Weights of a small GPT-style language model, trained from scratch on English Wikipedia: 10460 steps.
MLP neurons of a small language model. Each row is named by its layer, matrix (up: input weights) and neuron, and shows model dimensions 0-191. Each number is 500 + 40 x the weight over its row's rms, rounded and kept within 0 to 999. Numbers have three digits each.
A block is one neuron, or neurons of one layer that tend to fire together. After each block is what it responds to, as a language model described it from the Wikipedia text at the highest values.

L3.up919:565457456519478389459531497474478501421497534480417441447521510537408539538432462512456530519549517464522452490540474470489546498501530510513438529499471491487556497482570499539528513535519459498535420526511509458488503480486483536521516514506456534482469525608509532520496436493487527495521445503553504545502438469533536416497483583541530456569503485528528538515478547433466444498514487421450461441548467529566431479434505498424542497472418554526550479451579534396496470548458514395511492486478492533505450506468532627529496433395544439479418511488435523479501560507549570555
Description: Table separator dashes. Dash tokens in Markdown table header separator rows (|---|---|), usually the last column's dash; weak hits on mid-sentence words like their, considered.

L3.up1547:525475544483537561529479481513455496401515483439551513458565585476459516474543507461508436507490507504487451508570537503550524523437579538534431517459487511500541478490506572549511543439519549460478451487481541418470497466434547550507433422550474527514483417524553475508517472513488495516505503517571431566553565493481489454513498524455480480560470495494469489519394511528596507488555536512491577511496515568523468499558532489486543549507492507468569480515581539459437467482521460506436527436491482580455545487494484565506538439510515493530551448459519508475457548443546470579
Description: Time-span words. Nouns ending a time or life-period phrase, chiefly years, also century, career, ever, as in Early years, two years, fifteenth century.

L3.up1282:489532542497546444516483479492503508505477473540506420535508461590421567449493527482499445457555596438502607527503423538451505495598503530531475568507487475549466412452509509420446456459517506522507607528532462484443559514455455503562494542570512515482487512592456494491468450497435431495443590542512465526500519547436504541521533497392508573395466521486538480484469479499581485593525541538466473545481488461529550468455502489484554551552497561473522519559491467490496488479467470542470507488560488482553511500534453549490536518547441537484514499527462533480472504459503493539
Description: Education terms and headings. Education-related words (education, degree, taught, psychology), the final token of words ending section headings, and the heading "=" or table "|" markup.

L5.up369:488492543526550551519547482520403501501534509505448514434464491506555533441466483463503548571461458458527508538518566525460493411563518491477490538493547551551411518508509434536496494585534439525448517466507501425550542500553542487437546505510541562538508503450441551463504411528517441487455502537502454475523598460468528483530493540521438527473569505537446541492550472513493554487453478492513520448549535497490520487441426460527538501502506514466535574508475491572497504498511476564538486528452467425463526474512520469626603509590455588488481491527564514531463516512478461472
L5.up1018:520525480455591513478483479420482522435504518525523476500434528461542549494467498493467508516471525523508524473503450543438512476494441546473530527494568508551484515446420484466507447453595518448456482508556508525483535547585435484524431571568448463476484469540538448485469409559423513500489467488543503518579534513509482468479548504525474551482521460480514399487478475550487457527487516497505536498540482548466526474498488465459489527493510472534514498571458540486529450425455494490467487523551523456479553530481500523587531488547481466520496456492533549446454491520554493489
L5.up1727:592498534454542473461537507455474475485447496545488494452499503461534529452561539508518515553507547465528507579507445494442531482515433515397499442497522428496494492541471344524530507469512498436466456518518479542498555527493532477541413601579514532490486455492475486505534466504558432552476499511528452491584482504440509437492500503520446529509501498441539449532518490467550608477460514464526518503480478490488516494491464476490546458462496540569505400524488432485548536481431456512545485553457485491460553461516490514560504460497485507477505491473522516454471528420451420510
L5.up2052:554533448544522467514475449516498538451514490558440492516522447507501476475460484477492588608448525479552462526475497510466428484568470444503458515467550463545431537451435445441500518451506470502504475450507551495489439551515494536458372500551480549521559470522449495580510436552460508558496471504555439488519483515486484550526490455480423575499484510503591540488532468485552531502495475462486469491480434430512499505466511516520481530552476600507436507530499427474461452488481415557577487517511436496457560501499483552579560517524477466537519464529543554537487507487557486481
Description: Adjective-final suffix pieces. Final word pieces that complete an adjective before a noun, such as -al, -ic, -ary, -ial in biographical, symphonic, planetary, controversial.

L7.up1418:502443522487492498592546457485520473505452540517536541516498465506520461472445467469411528524568572544529615485539552439506458518461512415539491507493484537581487469561438522529545474580512480474526504505452478553442485392529519455494450452574513536528512491535566613494484458497567494497492495467522488544587465561463502516493506479445555493476496487396498483543554465564518515488559517493547516391456447501532555457500551492440559507504478525541505463525448418463512505526515469524511487515546536476424534482510507475526576503478526425477523456516497586486517515471513457502
L7.up1804:533522507465502403535457453512468586498477510526495467438456505440480443458551559496514512587493550559491556552525526527518482480515472529478504560407538472529494541546493466508545481490516458522483459542517476500514428480572469509520501451492498480474500522510541474475478476514518549524496414465522460531578505497437473450521488486473483501502551502579495493468596494564513528539526512423447497426520531461537485513509590459499556480519472537497483440565527441504539521456487579527489488486497495550439505461479503487550438427485582435496493502521460476465535553402555470512
L7.up2257:528471546535499528504573394451474509483473556544497500530474529500421481509513486451490476470510573536450485469550535491576451573508490464453480551474534568587539440510487430476534528440506425477550508534429483481561534511395508467414451542502441414534520435447509510494432564437511509461491445551511479510509554490578455515498513505539516537437546493427492483537494516555508478477473533561474524536499406415554552458566542460495450494500477524540436515529488468556512447482447527460445473482557514470550443490497486439497494514508486454460494511455514449455594508503513456457
L7.up2268:506570500539506500537485467564448495528439566605474453559466507484519450478496514469494482489552453515484564468514521490577438474431496503484518474419485496529484487516484434561498505602514520506550481529525479471423474579473490449542463520481515389508604506502491465436523414591464529523502508487563497507477500555515421452523537427516449514471565484521583499509561550500502502509484543563503521403456462466506539482484479496472484474497507529500518502541587510467499521476490477488475537536489441477442499458524580454512484469434544510465527459571538493532390546432501520467
Description: Time-span nouns. Nouns naming a span of time ending a phrase, like years in over the years, decades later, his life, and the following year; also Votes in election-table headers and ° in coordinates.

L7.up431:508482522509459529521466411566522456469489440463469556496462537430478474491475476494525472604513474480508527454506454404522552563470461418515575539526478464508498507497486506470511487534532500504490512417486501472465479484525519505515484514475503486577499414525514478508514507463495519497498433542548474564452602537536522552476463549426542504544540503486548458515494523482513489498535520441505481466489511461513508438462424482453504521562520499562523491555529454520569526468462465486504456452493517570500489442474480554566548418463461483362492437434528452545477432520516491505
L7.up456:533458428476474471528560476451505444548551481498552498453526478428513487474444571451527504498525553487407470502592517529530495480559408470524542503503453555492461522517537467384553435535493521433553468512463461475476491524528463467543561516546506484517510417559533500434534502523469425573440445471513478527520542579561475443567482488527450560508484562525525444554527427512483498555501535449467496521470515552472533514523455506527577497561498543489432534559511397561560577495473445509547511500520460481473472503527454556599556532619511486549508523466495473539435468479491539529
L7.up938:443483558517577541502562466450459511514410522560518413512519564537458499504435376453512495488503523525522545505493449492478527407491518497539507504492462459561390507443460445513502516452554503560516552499519525437533546513610523493557511528528490461562493498506517435503538452491504455522437494540447554532498540607487519557496467538472472591466515487486547513473545531520514505544478542493557490445514473439501478535537421533443455466520496506560474576530522519496493499416515524524515547397542490512444524551445539420507595461573508522479488464513515507506536505477630426525
L7.up1586:532560490547545497529495546525513482503462482494549479461507502450488475437479515534572467532563612427527480472484511474556480449505493473574514496469492481613473425507494446461451464545531508593521462529525468456497488452481440462482480572483514488510460479553499512455460435489514470535482406528591503549528542493610544515541498457437449500518469524414534429595477469478514459548519495442510554505525456498460564500526497491467556456518536493533465475473534492506542485501487412558496425354554491414522466497481434420522566537506507517534448484459487527514461474530574486441
Description: Words inside formal titles. Word-final pieces and "of" in the middle of multiword names of institutes, books, films and ministries, such as Innovati-on, Study of, Tour-ism.

L7.up350:479444513499468526416518433511444480441494473530497528473527483495507476506457482512472468429475528504567528505512485482503532512426462515567551508456541434527447448487470419435568517505516430504490477493486466516498485531468515503582532507526504491507540495571469440452437551543539467503497492548495487550566495491480553486510519571462495599594466514511435543530485460564517481514531459493476482470494425532484517501495525452515467464414430489457539475461499450593516563434573462529512448466496482564553522548535514558572475469470517494435481474499486528523461507512518495550
L7.up376:549444524430480516477446478486561491474529564535550517544459558507453453444516464595449506517472550601448493538553463402526515533600501519515518502574543557462594483475452513531511408491516536539452517483474500443450519455483470454517491538579537513599544422454470511550473467419510481472483532532517512534466543533481468519473465513538532446541501501511545463509507479500477458535491471482471517449495515486503473551511506536427542470454510479510511558519458453532520532509494550547484483521509493484499532547541449475460572539512533516471485509471458474484476435472494494459
L7.up1031:557514488520452502500486517518452469572520546450458436513432458462560486387583531545487475459515473509484593533469467519439461574522545527515464514530584491480480502488524499446542476499532516476518523470484510465508543507548448503546520505543458468556491499501588477498476566575515540533503455462527450429528513490517459553398577492478482507473561473491494491459419451503476523527549542534410557467532454492540482447535446524514491502516479553583533503530457427479592471502502486456504519462449441432527513521568574531562511541525490533516524507558476541554472475509536473442
L7.up1213:446507545470509483478436471554449446501618516516458492508517483554527375479497440477467540453451543563532628487530491501498486500472404477548541542513531506556465546480512525488485485491506453479459550478518486475491411431544517509513424508550473477555496482513448483482480477543541561466473547553512473472458467506461503543457538477451501523505532512509481508544446455501431580504527487508508526424530451458508476483472447530468496494551487535459495518487535473514552508521622456482532536432482450528520526533577485449539479446469536523474493535567518468428535516525483532489
Description: Reported-speech verbs. Verbs like said, stated, argued, announced right after a named speaker, introducing a quote or that-clause; weaker on scattered punctuation, years and minute marks.

L5.up649:529464472531492534538478468543457426511488590506422539530463512502410437545454510557507512445438542488524544476491460467535457485560502513485444502542537481473478499465494541447474540488487426488485601480552518435533537460501498467521471475473474517517532450491497550516530463424536492453535432560451446555469489513474501506462507448479503465518498586604498505613451451550493483541498446531442545479493516444520498457507479566493512513516433478507597507460484486600470562475492492496472417515493531492455512512463553472488506514547477530511492448584475507547510538515496462513
L5.up1078:535510528437575509477463592485525454503494499540465496487541457445482464461472618498461572531596502502484514517498526507495447538481505531491521497451498538489523518545487517561529523474474449507512545521464392521425502512439440488567521484445505451497543485565592541478434504494539534452525449478510455477460449495456479411498492513468476514523558498465484478463504445507494487579481538503447525473465474510576480560516495490473497487517463526508533471467544430428486513532434523496534520509408496485471466429450535523514467454499495453524508544494444541531574496432503427444
L5.up1654:519424447451549538462510515480565541506473562531516507446496486457516561474527520539584554518514498527489519517505432455487520493540435591455549493479566509515455545507493509435531538488426537503495497504379574430513541462448499514574455570457511476562473485457491482472559433436473475530557516522476490510589546445509485494512510422547499553480480532457407543544448475554497535507475453444423545401490463492555506533530506530521489498533462566468516593457502508534485471538514463517547437483459482442510526461468439445530547517527545487540481402436431451520569516419531488519
L5.up1856:472477495543544536545514548498518497422397546451538554446523479458523497438441508549542482600549505509456491441530544495529455492471418509476502513453505517490428530481480446485466508508488469520492459526459503483464497490504529505571429540579449484512482488503484462531518504479500465526531466549472488472534521500457527532487523443486465540492519576547406499516528448537433495523445433452421544400456470504522500470522504541541501463520418512521426534417538537510495536544537447490599525475526462492539527488395495478560480515540475532494467481492485474524554540423525487499
Description: Plural noun endings. Plural -s suffixes and the closing piece of a noun, often time nouns, such as days in "six days later", temperatures, years, celebrations.

L3.up1539:523544529458515541511509451490497590479467486537506466515475486528571419466495540386517535494533489461523535537542470509528479583506512526568524469494515528457452488477577519492458483560508468449572583468566447377423470486528452550394495554559539423546546461447493451468566540442481523469462463529492584447559459486461495451555511469493477483577489489514497526505525498515506520481510497538447526477486541513527571486485503492509544509554505556502487514578489510455545471402456483515530420502457485495505503521453566525491508564511548536462532492419524469478477532472538558548
Description: Claim verbs and word pieces. Two groups: reporting or claiming words that introduce content, such as asserted, asserts that, said, alleged, thought; and first-piece fragments of longer words or names, such as cons (conspiracy, conscience), Cur (Curtiss), Sor (Sorkin).

L5.up1096:442463571409426517531509502537466416481532497480548456535468524495469551445529493418442505509532541551489491480544452443473484531527512492525502588506465512470531518541564478524528499501515511585581525528431404458462503426495530478475509477550494484484571504518494432590480498470510483496446410547453533505496550529507499480458466519468518485521477458508518422517473447433497445432526445493502491454418498485501510428496497473498535494530488511539558459532523442570525482440497441517590469502471409452533564460502444513450560554539539488514442508496510436497489476514549502420
L5.up1235:540511532472463505518460477499509492496462504533531521480488449469498541489448480469470549508438529545519518468555471552503491502484426502485539526519454471523462480484445506471559487491450504496461506476516462468490465483520512467472558415556483515521463535462447526523459490528395447493462495493532573489494534486537498484519447506489552434491616538473566520488520516547516437525508550528530503498493468469581530441549518482515468484436490526584503540470460420521500422436499489572525520499519398493469414576537572506477554497588517449490494499458542461499457475536537500480
L5.up2262:418506489492473448515473507499460524474580458503461511477433506591461442501483538454499461503432503485519521509549506482499513445549473441465543499590543520562528544484540521487539482446554471503503464474437482511540488532522432438446495371537585488509570470470463499472460488538498477432468465472483554508464483523491603428431528561483523550493531504541459488504502460455478471513466513493383449458476516422482468492500499481512550511522495501497505513437492495529531543418498454509571457507469422545509457508505491479503441522451415472469478491435504585538530579560490518521
L5.up2294:468509462535508501494443522489518513522450478488522492502519482483501434518433436487469445568460464498486500522564472538498525505555454522495468460493532535472495525475524480464519518492481440479564533496521475440452445480537504456421497492572479566475523473567517512502458496560506492433523493553491507468460524510417546534486527538498505515511505510486486434550417445457441520540540485438568554478487498530505519462540487575487520529530497489510534544565476465503463541500461457526573529547541541519497501477490492518566511581549478489435458477459479470491479470559585488454
Description: Speech and reporting verbs. Reporting verbs that introduce a quoted or that-clause, such as said, stated, argued, believed; more weakly, commas after openers (However,), Although, and table pipes.

L5.up150:451455453474496473569529477499508551501461560499510531500527459527512494464349491503507474487554578440545548525524516450472461458472490505520401526452490523571470508522543522530467492478567533408457466452476519502517405514521488477485465461484490522551490462511444477528468515555460510521543484569505484539545517498493498486498490502495493495507538527473520428498456544574528500530467521467494451542479516477603495503542527479483536446497504521624509528514411499470522470502453452515454518477534473446524449484507487521531510559424492413482471505495474477472493530538483522538
L5.up427:484494541515568446464517458476531486455472499488456478485467463526571466535470523525519444476519492502552599485452496565510492540486460517489522442560490505526544518486528442533459463419493479534442503506457509531530393550594449507498461547550490506499528500486578460535531495512517448441571413458475566508460489566516523480510492410411564533492521532498517461539521500467491486488435513545532467485506486506559504539465518529512555479417548500613533463413495512545460486452474505479479485434551500545469519487480497543523491546541556520524513482446520486388460507531525475506
L5.up1459:445493463540530530468497418463484473473443515520507518461458457479497467546463469519484478525526532536502540558524507501485461570524484490510479518465583471571502463482527477532493521492492463470465540554444559460516436467501509476567532485420502490493574487522590473527531514499534421425595518507513506477519481507443467565504489456482507466505537480528479454523421497490495546515527510474530461494479420497496508552560569518572499433499489559547536525537512489464553511445515487442547461500492477578480498420443447529572519578516484485532475442514521500484511475523538557526
L5.up1921:468479468518542567459537434514466468509467538506466512491480496524489497544425479476535486517456550533556569494454480491554529506494535438502494526530596540587503445508413469481459490453468530455540527470481530485568473571510425518489516494504500459545545474482465501486457499480452434465505437468547533529499507521501511480415461534484509536522538502513528473633539569526519524493489523511519487520520508511485490501466475519479514476507466566575516482525445502553538509552537487497462436421541448462483495431430435466540529525503489515496384479471534525477531594477583459534
Description: Past participle endings. Final token of past participles and -ed adjectives, often word-final pieces like ed, d or ied, as in created by, designated, blue-eyed, undisclosed fee.

L5.up783:483461468535433534473537478503500516496474527530532549515499522464520434485570503445565512522518540582485463504500491419473500505502531495548468419547508642550499522480479485515543523452531437510414594543538461506528509521544449479473560450446509527511553469537479501540554490438507549512526505529574488458498585530513463553484440515501467537469510541498466534508505470516537519501505475586506593493534517499512456464472564455488456482521508522476488616519473446465447634482517459492562455490445461439475504551448484522575559540525471528518511455427549511518623515518528519463
L5.up992:531471505508457515505497495530447481505421502508548549532468583440472489517506522491439532451505481516490527478532607499520505473554463494488452535468488541501525489478497471535432484470520534517529606411496442528503559483580503473541470433501504564493575533425533532577445460503560497432449537552491498477475498579499521457551452532467444431459454508530518554485563444478436498528463480526476530502453476476517486504555543532473535497481482481544465534459474522522476562469460445559557436529495578525500476489502501542539519470475493488447543504552493525486554499532488493455
L5.up1007:471542548517484513524551474561491537450543500519475510525497594508457460568465480516525532533515552570526497496463531506415503498536479459442503501527510533501506535447486444499517547464450516461477526464492425553540441496484531484484555484461567537445536505466502508476484438457450488563499433485553475435428410490477419469573459427494486470464426471538492497479529431556519473572535465506416622460482471486472520509522489481454495531434526465489522523523567500503521517501433451541506446517571492531415499477545470503528558479551532487496416487533531483445465509488508512527
L5.up1212:531506499423470508536536416463446449479441536544463514474508540494530477494534564436436505481545535441486553555507452516493482439595561513459508476487570525563529503444367434537518481505559479485472529473475505544512540462504505480471496464522561423513533514504562556520453438468518485538559507539502521496483481543514470461530438515519464492455421490508499504472543446536460510558459494469412520568490499415500527491396512503525514519521498512513518484476495479526486431483463491556489465549454494551569527561550524522533543451549494499451451492476590496447504542481531501467
Description: Period after numbers. Periods directly after a digit, whether decimal points (1.8, 15.4, 0.25) or sentence-ending full stops after counts and years (population was 84.); a few scattered word pieces also fire.

L7.up87:485509514533514525514521473554559515504424511465559560466526508551486501471490493535563435512526545497483572549466477598555468463518522547484556500450523487533444409478468562449542514510468430472483598486510466470444491565541527479546471466463491481519508512504476527471403488497519521479489482454574514469571570517491499482520503454547552550425467513500469554499533519529470473497522574502592457437469452495470416408478459461477502487503494490559556537509564472533490433564520475426473437476506467551508451503549462509490504473527503454517379469476499527519466469506523471570
L7.up252:478506547544473440474572450432529494501427562572506464500534520507577476524481534469572478491514507472473509442481525497514516419536573519426474475545558468541540434443452478507506490462513472523546550473521519470511523487471452474514440514446518516568590464490525516464416511474567439469588421520440527518431509515473482487528539449525585544507549484449575469529516498461457509562511536493527490493499485456470516508463524468515593551526469552548527513518433425523408434522480464467411407536504521443450451415485430513518525442493506499448377509555582478451544569561475484449
L7.up1919:424454517476508503518554498458544487456492600517473481452497568565482475450431555495549536467501447489533528503551470499468503562500473455522478505495514496543499421436487475474445485460501572493481550402501555542492434542588429490587522572448513479489509428514472534538476527513428473492542491508491533538528464597425556474511583561543526482466535567513513510524488524580489508468440511568470515469506522472535538512533477503544474519544510585579513462496492466495471553475497496510442433490575489525539552536553532472466424496460524603492481407463528472502455487532542536460
L7.up2207:392439509485498482472558511469472472444444442472552537489499505545485494528425503451506471538514540465548470528568459438470511473507571496470497476476483564483520463495510446475470504459469480508529518477495552504389526490492506515428446453530442515483604487436512568568464422434442517485462462435540564440438507518443557454465447485478519553469510503454483432488517500488466544475415524511442492579530465497540500568452536522566545500544541551487498518493438540544430567501475506512443471481485491487475501535516433437486485435511479524440545531462546527540478543498542492504
Description: Stacked pre-noun modifiers. Tokens that continue a modifier phrase after "a/the" before its noun: commas or "and" between adjectives, and endings like -ed or -ly (newer, faster; 1,000; 24-foot).

L3.up589:452502460474522519529496545451549451525451476523564494498507518510489504517495559507532517559513599391481478527480508409511495494557490434428547447516517490574452395519494467454447429457497495480402463452460518525474403505554511482527457482542499555526526444477542483459528455556536478484572450505557525495533494504481476491439444494518477514596511561534548514589526560515465540479387522527529466486490515514503500536457481490480509428514527553524476494454563415433463482468488498508486516489530437468466482438482478512574476522530527524472587502467489481432496589445535502543
Description: Adjective-completing suffixes. Final word-pieces that complete an adjective before its noun, such as -ent in Prominent, -ive in impressive, -al in Original; also colour words like orange, Blue.

L7.up148:558501557464530522478473558461443467466554505504545483499556547530520455462442441489562558449482533562487554437487497496543490537518515549559507479515529530442536588480506450505509520511471501432483517523484519462519451462471420455521441416513438474515511468493566402509484454511495455453503453495478493449477537468454525510523518489494512510503459510560521566499548480490477460552479457582509552509572455477569512479487564483522521484431526524406469463439492516475448511472505501524488459474508484517529528506495441491492448576481439512559480450523520471498504514467469517476
L7.up335:484492512439456581532483533516464494541448466575414527467504508553554447490538521463554558458484541528523601518540450454539535473504497487472495525512491535569509492489483480503523448563529531525507482465495451480528484530495537495519440460553443550532495568501405500537477446528461490407480553469426468547512547469411501521530458516477474485491423465515531539594551512526422482514473450530458514469512454440529475525538638465460507482450520502470502515479557467504480517539506488524493453504401453461472501569559458512458435545481499445448571553583459596493486574457511501505
L7.up680:469532488543586518519501540528462445502543504485479580473476488523568552571538510498476526536549527482520504486486528507561501460533521537480541528507465503535493476460479426495508451506506536476533510504486471532420513504533497457531526525522497501430538529482460532425501537507434467470536478445500507550529508552546507475502370516413548511466470445459545510464544476519536523508555433554468470490465502439562482529501549452497505474550479505511504427467481408534482482509537538539508449490412530529411484478540452543523502495491488605435453516516493567463506540480475489584
L7.up2077:546473474392544443525474483457510545567529496480520507491499506463552502524535468533572507543533422552453515548487492506420483456447496518486466504478495504460508508478529527496506495467465434509563483518500503518521481591467562477491547539583492445487511533509516492459471510515455457499572475500561475462508511539508519513522495538572574474529481467493550487539502454500487448514488409461489498444500487532476459540572553484515475439535493529536491493514464475516492481536540456489495460493475559462554467529444519502572512525503520457505514464514560516485433554534490473460
Description: Decimal points in measurements. Mainly the decimal point inside numbers in unit conversions, coordinates and climate tables (93.40, 61.7, 3.11); more weakly table pipes and "be" after modals.

L7.up565:576478606491532501539512466514534368480459524572490584474494533463544515483548504457454518504501543519556434527525490446459466478508455480509519595439481591487569518571497480553483468428501525476503517536445451514482502569500475475551497531518529543516560448485565508411497422528471481477464475516496503517536549467509507487479504514511576567564480500523463429535449488495448472432483494477383439471522421474540512458468502502491500519520528616495539480487527572500510492524521558552491485455488473481483549463474438543597522533495543463471498485453425509500528556492549524425
L7.up1253:481510519482534524507469437530478426478502464558490512472446481465514539478440525534513469545452471486491512518526425454528523522515435484524540535528499556521530477535548513475460476430445513383456592437532496496525457465500539551541466485463467517405522536611514447450489527519522471444532471523505529477525553540562521466594467434464517558456474533515479458500524474487504444517508539464490530574589497558577489487571558488569442522393509455505473534489426409515508469492453484490511452478442463528545560462457453471508533580474544508516495446468501513483564581552535562524
L7.up2015:476437547456514466474520497531495471414473480511474454521511484434499572535538553557418467553405468441458508510568486463521526500470516470579456549482428487539520501468456477498494434504489432444510450503464495486503483518492518548513472510498450492501471407449537479468444453473542440490507509523542584443519527563505473527534458464493515510468505510545590550464511502479472478580533524520453535503470555469527490474448549491496462419505544506544547489498481500413516481525457573461459466458495505514522500459500464504476462439505509547492510485482506548478491561548547569503
L7.up2067:536535508546501513496470504504447436442500498534546494510399482431440490449495619508477484485540471445501485539535493456472463514559507475459504514600471518480563478487479462537467486437490514531528617527502504501505503518571452464509543504510505479466453420514536495479508552546549510577556514508513512526526554534450455456475506508579523508458547515470431528529443481466506468493495590497452587506521450490538451477550434556462469500454469532558561512498488528518482471503525459472546450535500468481515454478474559479544444546502538474545496472488465515449420547531574521540
Description: Markdown table separator dashes. The first dash of the |---|--- separator row right under a Markdown table header, in sports stats, election results, filmographies and award lists.

L3.up666:476505545492510416500518556556503512497492507520479476507545519461545498523467509538539538492539513519484508487439442489413552474495472529405559452467444410529509522491490497580504427520393495500471473452494556422522511540488487539547545508497486449475441549597495528520500523553528473518479472544597487522442522479496507426517512515461552444499554480514461499502624500526482494489608420544450390460507507467508465504465508534457516431465544451512499452488463478404480541456522447506460414538492512464464529469503515536493406437509503528435513501411492408483496513490563503408
Description: Word continuations and connectives. Fires on mid-word pieces that finish a word (game-play, Legisla-ture, Car-men, proba-bl-y), on which or such right after a comma, and on decimal points in numbers.